config.toml
activation = "relu"
norm_place = "pre"
positions = "rope"
optimizer = "adamw"
beta1 = 0.9
schedule = "wsd"
decay_shape = "linear"
final_lr_fraction = 0.0
batch_tokens = 65536
train_tokens = 412500000
MLP neurons of a small language model. Each row is named by its layer, matrix (up: input weights; down: output weights) and neuron, and shows model dimensions 64-159. Each number is 50 + 12 x the weight over its row's rms, rounded and kept within 0 to 99.
Before each neuron's rows, "fires on" lists the tokens most often at its 100 highest values on Wikipedia text that the model never trained on.

fires on: "al", "u", "ar", "an"
L5.up860:61 53 62 31 66 35 23 25 29 53 58 50 56 57 51 39 54 45 55 53 49 63 64 66 55 48 37 23 62 46 66 49 68 57 43 70 24 16 49 60 57 47 50 59 52 67 51 52 37 40 59 69 42 46 54 55 49 46 49 35 37 59 64 40 47 53 42 70 63 59 56 55 55 35 68 50 59 61 33 61 56 63 69 51 74 35 50 62 68 36 47 56 50 67 42 66
L5.down860:36 45 53 47 26 46 55 60 49 29 60 51 56 39 38 42 64 55 55 45 41 33 50 58 46 62 60 51 41 50 47 72 36 59 52 33 59 77 37 54 70 53 57 52 35 51 39 56 48 60 57 36 47 57 32 54 28 70 51 64 51 63 44 59 43 50 43 56 49 23 54 55 40 56 31 59 36 34 60 13 28 47 41 42 45 58 51 59 37 56 71 47 59 25 67 56

fires on: "ar", "an", "en", "mir", "ian", "rian"
L3.up272:61 71 58 44 43 55 49 45 47 53 35 31 44 59 36 56 53 44 57 36 33 56 40 60 50 38 45 42 49 55 55 51 32 43 42 58 55 30 73 49 53 43 60 61 45 51 65 71 15 58 48 62 35 44 64 43 36 44 53 40 35 59 54 65 54 47 60 40 61 47 59 41 48 39 62 57 29 74 50 58 69 51 79 74 39 62 65 77 57 55 49 41 49 61 50 55
L3.down272:34 53 39 44 52 32 55 38 37 47 73 69 68 29 61 42 56 57 51 28 67 58 48 39 36 55 40 42 41 32 46 42 56 54 64 68 56 52 40 55 60 48 55 57 51 41 40 54 62 41 57 27 50 61 40 62 41 42 42 61 59 26 49 40 46 51 46 54 50 65 37 51 65 64 51 65 33 33 52 40 36 40 33 34 49 39 50 40 48 43 51 74 39 48 38 32

fires on: "ial", "al", "ic", "ical", "ional", " personal"
L5.up113:76 51 43 34 49 71 69 42 38 41 56 37 67 35 59 70 53 57 43 60 69 61 39 62 34 41 51 50 32 51 61 32 44 33 59 61 57 66 38 20 63 53 51 37 45 53 49 36 50 32 53 53 69 47 39 41 63 27 59 50 71 41 84 48 43 47 26 62 40 26 61 48 48 56 43 71 31 43 51 70 63 54 61 48 51 63 53 55 49 64 45 49 53 64 53 51
L5.down113:34 56 32 46 43 58 54 60 64 47 33 65 61 43 63 58 55 54 73 37 51 50 38 44 60 47 24 53 61 68 46 64 60 42 35 39 58 56 70 68 55 39 48 67 61 53 60 56 60 58 21 56 59 61 43 56 37 45 54 32 40 33 45 75 36 61 43 46 38 50 55 53 41 46 66 45 60 36 60 49 38 50 45 74 58 71 40 41 74 62 60 53 47 39 59 34

fires on: ".", ","
L6.up340:41 79 53 42 35 50 53 30 41 52 46 70 29 52 63 56 39 50 66 68 47 46 53 56 56 29 66 52 45 22 39 44 44 42 54 64 24 56 60 28 74 64 57 44 51 34 37 51 44 40 48 31 53 35 42 64 55 31 80 50 40 58 60 50 40 37 50 40 51 56 71 47 45 38 64 51 58 47 23 73 62 50 39 54 56 50 44 50 61 68 51 50 53 50 64 27
L6.down340:57 70 54 55 38 69 40 43 35 62 50 50 70 74 67 51 74 41 34 26 38 53 26 57 37 64 46 61 54 49 31 49 35 19 44 39 49 27 55 61 53 42 65 41 45 54 69 73 39 55 51 50 54 54 55 53 61 31 57 35 51 52 28 51 48 44 35 62 65 34 69 58 34 62 56 48 50 50 53 72 39 64 53 46 69 41 45 46 35 65 51 46 35 53 22 49

fires on: ".", "em", "us", "is", "id", " ("
L3.up927:69 34 60 39 41 37 45 51 21 40 27 65 46 50 46 63 29 38 58 61 51 26 48 49 61 49 64 50 41 55 51 51 40 52 36 57 52 52 53 42 73 32 26 33 69 60 51 68 47 40 54 49 47 49 51 62 62 44 61 47 35 51 66 56 63 44 50 71 35 40 51 62 50 67 57 38 48 50 52 47 61 52 38 60 54 55 57 63 58 56 55 63 51 48 33 15
L3.down927:48 46 73 72 68 65 42 29 49 53 61 32 74 52 49 54 47 35 58 53 34 58 53 71 65 38 39 52 41 41 52 69 47 28 34 43 69 49 57 57 54 56 50 34 44 53 48 63 57 43 45 48 37 52 41 31 55 17 53 50 65 41 49 67 73 61 52 39 59 52 58 46 25 56 46 62 33 60 39 53 41 26 55 54 41 35 32 40 47 32 48 33 40 73 31 38

fires on: ".", "\".", ".\"", " inc", " rec"
L8.up450:61 43 60 54 38 52 42 62 43 39 47 50 65 42 48 62 42 36 70 23 50 68 36 56 64 26 62 60 34 24 59 53 51 55 52 46 35 65 20 49 63 60 48 62 48 42 72 67 29 45 51 36 36 47 60 49 69 53 63 55 50 46 51 53 55 42 42 63 26 46 36 58 61 68 44 49 30 49 47 28 74 49 44 56 43 41 52 60 60 57 31 64 37 49 51 52
L8.down450:30 49 26 68 58 54 53 44 66 52 48 49 41 33 68 36 35 45 43 58 50 49 23 37 77 53 70 55 60 33 50 57 35 25 54 59 41 25 61 33 59 76 44 59 54 25 55 33 67 49 66 44 49 47 48 53 54 42 58 33 45 53 49 63 55 53 57 54 60 61 38 61 43 46 43 58 49 34 40 50 49 46 41 43 42 64 42 39 54 34 69 38 52 42 25 66

fires on: ",", ";", "+", "ip"
L8.up346:46 63 52 36 50 47 44 42 48 65 39 55 40 46 57 52 40 46 67 47 41 65 51 57 60 34 44 23 66 33 80 75 65 35 56 55 59 61 46 43 50 67 61 56 61 49 41 43 38 60 48 47 47 40 40 38 64 43 49 54 45 42 68 44 49 34 28 68 62 35 46 44 44 51 72 58 52 26 50 64 54 49 61 33 29 57 47 53 55 47 35 34 55 58 38 32
L8.down346:35 54 49 43 50 45 57 38 47 61 50 36 47 38 61 62 52 56 35 37 38 40 44 65 52 62 39 63 51 59 62 56 29 31 46 41 32 26 54 48 47 38 49 25 54 57 50 51 47 42 48 26 56 63 64 51 31 56 52 38 53 56 53 65 36 39 31 42 53 43 44 55 50 50 49 60 72 68 32 38 42 57 51 53 54 66 54 49 59 48 49 40 55 58 36 41

fires on: "-", " Res", " ", "1", "4", " inc"
L3.up829:68 62 63 52 52 44 55 64 62 35 62 62 57 36 44 62 74 50 65 56 49 50 59 63 44 36 58 46 44 55 56 49 69 38 52 65 49 55 47 26 75 21 45 56 41 54 49 40 53 29 24 45 69 33 72 59 72 59 59 64 47 43 84 51 23 42 56 55 51 36 49 59 44 58 46 74 24 48 31 57 65 32 51 40 59 55 83 33 38 61 37 48 43 38 48 51
L3.down829:38 43 67 64 35 41 55 57 45 56 41 50 46 64 46 41 33 57 56 44 48 52 41 56 74 51 38 45 40 36 42 39 60 48 34 56 51 50 31 40 66 28 33 47 51 37 69 62 73 76 59 58 56 41 32 35 68 36 29 40 67 41 42 31 66 54 55 28 46 68 68 59 56 57 39 42 54 50 84 53 44 59 55 61 29 62 49 44 68 57 50 51 51 66 54 34

fires on: ":", ",", "w"
L3.up483:51 15 47 40 41 40 58 51 41 42 42 37 39 41 73 74 66 40 40 55 34 34 70 49 64 38 48 52 50 36 55 48 36 45 56 52 43 60 58 49 58 51 33 55 42 34 47 75 43 34 48 49 41 61 60 30 46 78 52 35 55 49 60 45 56 42 28 45 55 53 63 50 78 35 84 26 50 59 47 44 29 39 65 59 56 52 56 51 61 50 49 45 54 70 53 33
L3.down483:53 70 46 44 33 64 40 44 58 44 55 53 76 51 33 41 50 64 29 48 59 39 42 50 64 51 39 58 42 49 47 50 34 69 40 50 54 41 66 39 45 28 48 43 54 58 58 54 50 47 41 37 30 51 71 50 60 30 64 45 37 45 30 53 45 56 45 53 49 64 30 64 27 60 67 61 56 53 48 70 42 73 46 28 60 56 11 35 60 60 62 36 52 77 24 41

fires on: " .", ".", " pl", " rec", " gradu"
L8.up56:58 54 55 62 49 47 49 56 40 50 38 62 59 58 56 76 63 52 60 21 58 32 39 60 57 46 55 49 46 32 26 58 45 38 66 50 37 71 27 27 71 27 57 50 46 41 64 54 44 46 41 35 34 42 57 32 66 34 63 46 30 45 55 30 44 50 51 59 37 48 50 51 58 65 39 64 50 59 46 35 54 51 67 42 45 41 68 71 55 57 65 43 64 38 49 34
L8.down56:57 40 40 61 41 41 40 47 59 46 44 59 55 50 47 43 11 42 68 50 50 43 58 34 66 64 65 54 42 52 41 40 37 67 51 68 39 26 63 55 71 78 54 92 45 24 63 47 42 55 49 66 54 32 32 50 64 54 55 64 30 50 46 53 37 60 56 50 78 68 52 56 49 43 33 37 54 47 57 32 51 42 76 37 37 47 51 57 48 42 62 44 34 31 63 42

fires on: "al", "ical", "ing", "ary", "ful", "ist"
L3.up103:59 52 54 55 52 51 54 29 49 40 42 44 52 52 23 51 53 49 59 46 70 56 64 68 30 38 40 52 18 36 78 43 44 34 39 60 69 61 47 41 63 62 34 57 64 51 49 51 55 47 09 54 35 46 37 48 24 47 49 50 56 69 64 51 58 37 77 59 47 37 52 50 50 65 58 64 20 50 42 61 58 34 60 58 46 58 50 39 30 56 56 35 68 46 35 50
L3.down103:51 56 27 57 45 37 60 64 71 47 60 70 85 51 53 43 67 52 43 48 45 43 54 53 36 25 59 37 58 54 41 56 68 39 48 49 54 55 54 51 55 39 63 51 65 46 65 51 38 63 54 47 51 73 63 62 49 42 51 56 23 39 56 49 60 51 21 43 34 78 33 46 13 46 51 42 51 47 69 36 54 56 54 63 74 66 72 51 49 57 62 60 55 80 41 47

fires on: "ed", " of", "ent", ".", "red", "ied"
L3.up667:48 34 73 50 38 58 36 27 48 49 41 47 44 32 60 69 70 36 56 42 45 39 67 67 55 46 43 33 69 38 49 46 53 36 43 48 42 60 66 51 65 42 59 47 41 43 53 66 44 27 40 54 23 74 66 33 50 59 55 35 49 51 52 45 40 45 46 40 57 39 61 61 32 44 39 59 44 52 51 49 63 48 63 44 62 46 59 49 59 45 56 48 42 45 45 34
L3.down667:52 36 51 46 38 60 43 54 57 70 49 46 37 61 54 53 56 53 68 42 37 50 49 56 57 51 73 62 48 54 29 40 43 29 51 37 53 19 66 63 56 54 45 48 68 49 53 56 67 55 73 56 44 44 59 65 51 58 61 57 57 46 44 68 30 55 45 44 51 38 48 32 30 55 56 42 30 76 58 49 45 55 49 65 74 71 45 54 53 66 52 41 56 50 56 48

fires on: ",", "-", "),"
L6.up755:51 57 52 43 58 37 45 63 35 40 51 82 56 46 39 48 47 58 54 49 32 60 48 50 56 51 57 30 57 27 52 64 54 46 49 57 66 69 59 43 54 47 31 61 36 37 45 35 47 26 56 44 37 41 27 50 46 53 83 61 34 50 56 43 34 49 40 67 35 47 57 43 52 37 56 51 34 45 28 57 61 62 56 58 61 72 56 62 52 53 41 38 50 58 44 38
L6.down755:49 53 67 46 63 51 36 57 44 59 69 54 45 42 41 63 50 51 36 51 38 63 53 37 40 76 51 47 62 68 56 32 38 51 55 34 38 46 62 48 42 54 40 37 60 71 50 62 55 29 51 60 58 35 35 64 61 42 51 41 50 42 57 88 55 31 46 65 56 34 46 37 53 60 56 59 44 45 63 85 67 71 46 40 65 45 54 51 47 55 72 48 42 56 50 48

fires on: "-", "p", " dec", " over", ":", " as"
L5.up9:52 58 53 53 32 44 69 57 28 55 36 58 33 41 53 49 40 38 55 36 55 40 46 69 41 50 60 41 46 37 46 58 36 53 65 54 36 49 48 23 49 50 29 55 30 32 69 59 43 74 47 55 55 46 35 42 52 76 45 41 61 55 69 46 72 64 45 47 42 67 42 66 50 35 62 63 52 57 50 63 52 50 67 62 36 44 45 61 66 53 74 39 70 60 44 51
L5.down9:60 45 69 46 73 36 58 69 63 38 42 52 54 41 60 32 58 55 43 57 38 50 61 66 53 55 37 36 53 57 42 41 43 57 73 69 42 46 29 51 38 39 58 53 49 69 72 48 55 31 50 33 40 51 51 40 51 41 58 49 33 60 57 43 51 45 50 58 61 41 47 44 45 59 66 66 33 42 78 34 40 34 62 72 51 43 50 48 28 38 45 55 61 42 37 55

fires on: "0", "1", "6", "f", "4", "2"
L5.up27:71 54 48 56 46 51 42 42 21 36 41 65 79 76 56 45 65 61 46 50 52 58 62 61 67 50 80 72 52 60 73 68 79 71 72 56 28 54 53 34 77 53 54 89 37 47 50 43 41 35 39 55 51 68 44 54 59 46 56 53 48 44 44 47 37 60 49 60 36 51 30 56 56 48 50 48 41 50 48 74 30 46 49 60 65 55 60 40 31 46 64 53 62 50 57 35
L5.down27:51 35 48 51 33 47 57 55 63 58 62 25 41 29 51 50 17 65 72 46 66 53 51 55 51 46 13 39 40 49 37 51 51 40 42 68 67 58 41 54 44 41 51 46 54 45 59 31 55 57 55 30 55 38 35 54 56 73 45 45 53 71 54 37 53 25 52 42 28 63 41 48 60 58 60 45 33 45 52 64 63 45 36 56 31 61 40 46 46 58 54 32 43 58 64 58